MLP neurons of a small language model. Each row is named by its layer, matrix (down: output weights) and neuron, and shows model dimensions 192-287. Each number is 200 + 20 x the weight over its row's rms, rounded and kept within 0 to 999. A neuron's up and down rows have the sign that makes its largest values positive.
After each neuron's rows, "raises" lists the tokens whose logits its output raises most directly, leaving later layers aside.

L6.down405,163,189,206,195,173,194,228,198,195,216,214,214,182,193,212,194,190,217,185,186,214,178,187,201,198,208,196,189,189,214,195,219,208,202,222,210,207,190,180,179,221,195,203,191,227,219,159,187,203,206,169,200,223,182,193,207,237,226,199,239,206,186,193,214,183,188,178,210,221,195,190,216,253,182,212,197,199,202,195,224,194,196,193,229,204,206,201,181,210,198,172,178,222,182,200,237
raises: "rd", "gers", "tt", "ß", "ud"

L3.down147,188,212,202,175,211,214,210,160,219,201,228,196,185,224,163,207,230,203,141,224,199,185,192,194,174,213,214,252,209,190,172,208,201,192,178,237,195,188,205,186,174,188,190,190,229,190,188,160,205,189,192,212,202,182,204,195,201,235,196,204,197,205,187,192,213,218,192,209,191,222,197,179,184,214,209,200,205,210,201,188,189,191,227,191,199,224,160,183,227,181,207,221,212,152,184,192
raises: "s", "ft", "pt", "pts", "friend"

L10.down474,246,190,219,193,218,180,209,164,206,197,169,194,224,209,223,196,230,191,227,218,198,180,210,192,202,205,175,197,177,236,190,190,204,212,219,196,176,192,217,232,208,175,197,231,191,168,211,213,223,225,172,188,216,154,189,172,208,187,218,184,205,174,196,195,180,219,214,173,154,245,214,183,203,169,183,178,189,178,192,196,167,226,185,207,191,195,196,198,192,209,194,176,194,216,194,206
raises: "bl", "str", "st", "f", "bor"

L9.down322,166,156,202,208,178,174,205,198,174,193,202,168,189,194,207,231,196,195,231,185,230,196,203,198,171,195,215,200,220,177,212,182,192,191,181,224,173,208,191,221,200,185,213,187,211,145,229,201,214,211,210,208,152,235,184,223,184,222,155,233,153,181,223,198,219,204,208,162,207,172,224,194,167,174,211,160,195,204,200,216,241,196,217,226,191,203,192,167,209,186,171,179,205,186,176,213
raises: "ition", "ison", "iting", "ë", "itions"

L4.down540,224,200,217,216,208,227,203,175,170,232,234,181,232,183,179,221,208,133,181,225,173,213,224,240,226,203,190,185,196,212,208,180,170,179,175,196,177,190,229,209,214,216,174,203,199,219,160,194,176,225,213,210,191,214,213,217,198,205,185,214,231,180,193,211,222,202,211,194,240,193,210,213,201,203,171,180,182,189,223,223,219,193,207,191,179,193,173,217,188,199,180,197,223,190,199,251
raises: "ibly", "enn", "ions", "ac", "ib"

L7.down30,214,207,221,180,184,223,202,202,186,224,172,178,188,199,194,194,229,203,221,203,215,226,194,182,207,197,191,170,215,248,141,198,217,184,167,194,196,170,170,247,186,219,191,207,184,211,189,212,206,226,190,158,193,237,195,168,235,215,179,214,250,196,178,227,185,194,196,190,239,218,197,200,199,209,208,257,195,217,230,214,200,180,202,209,189,211,182,195,200,215,204,188,199,205,216,203
raises: "ings", "less", "ing", "while", "s"

L3.down611,235,215,185,188,209,192,198,191,186,171,221,192,249,214,219,184,207,192,183,209,226,184,201,208,171,200,192,196,207,210,191,178,224,233,205,162,223,173,190,193,235,206,249,206,233,186,207,188,176,202,237,199,175,199,224,219,217,222,174,213,205,195,202,194,166,205,186,180,203,198,202,223,178,191,193,213,198,208,226,189,219,234,227,222,217,185,212,212,197,191,220,184,210,210,215,204
raises: ",", "-", " ", "i", "le"

L10.down313,239,188,188,213,185,174,194,189,212,190,225,183,203,225,235,211,227,182,192,206,211,189,213,189,199,206,199,200,192,192,188,237,196,198,170,178,207,209,183,208,207,176,186,198,259,180,206,177,174,189,212,215,206,191,203,187,169,181,188,238,189,243,228,192,227,183,190,212,178,161,175,193,203,200,216,219,189,175,202,221,209,218,177,200,201,197,185,218,207,218,237,234,236,192,206,203
raises: "per", "pe", "pen", "ple", "pl"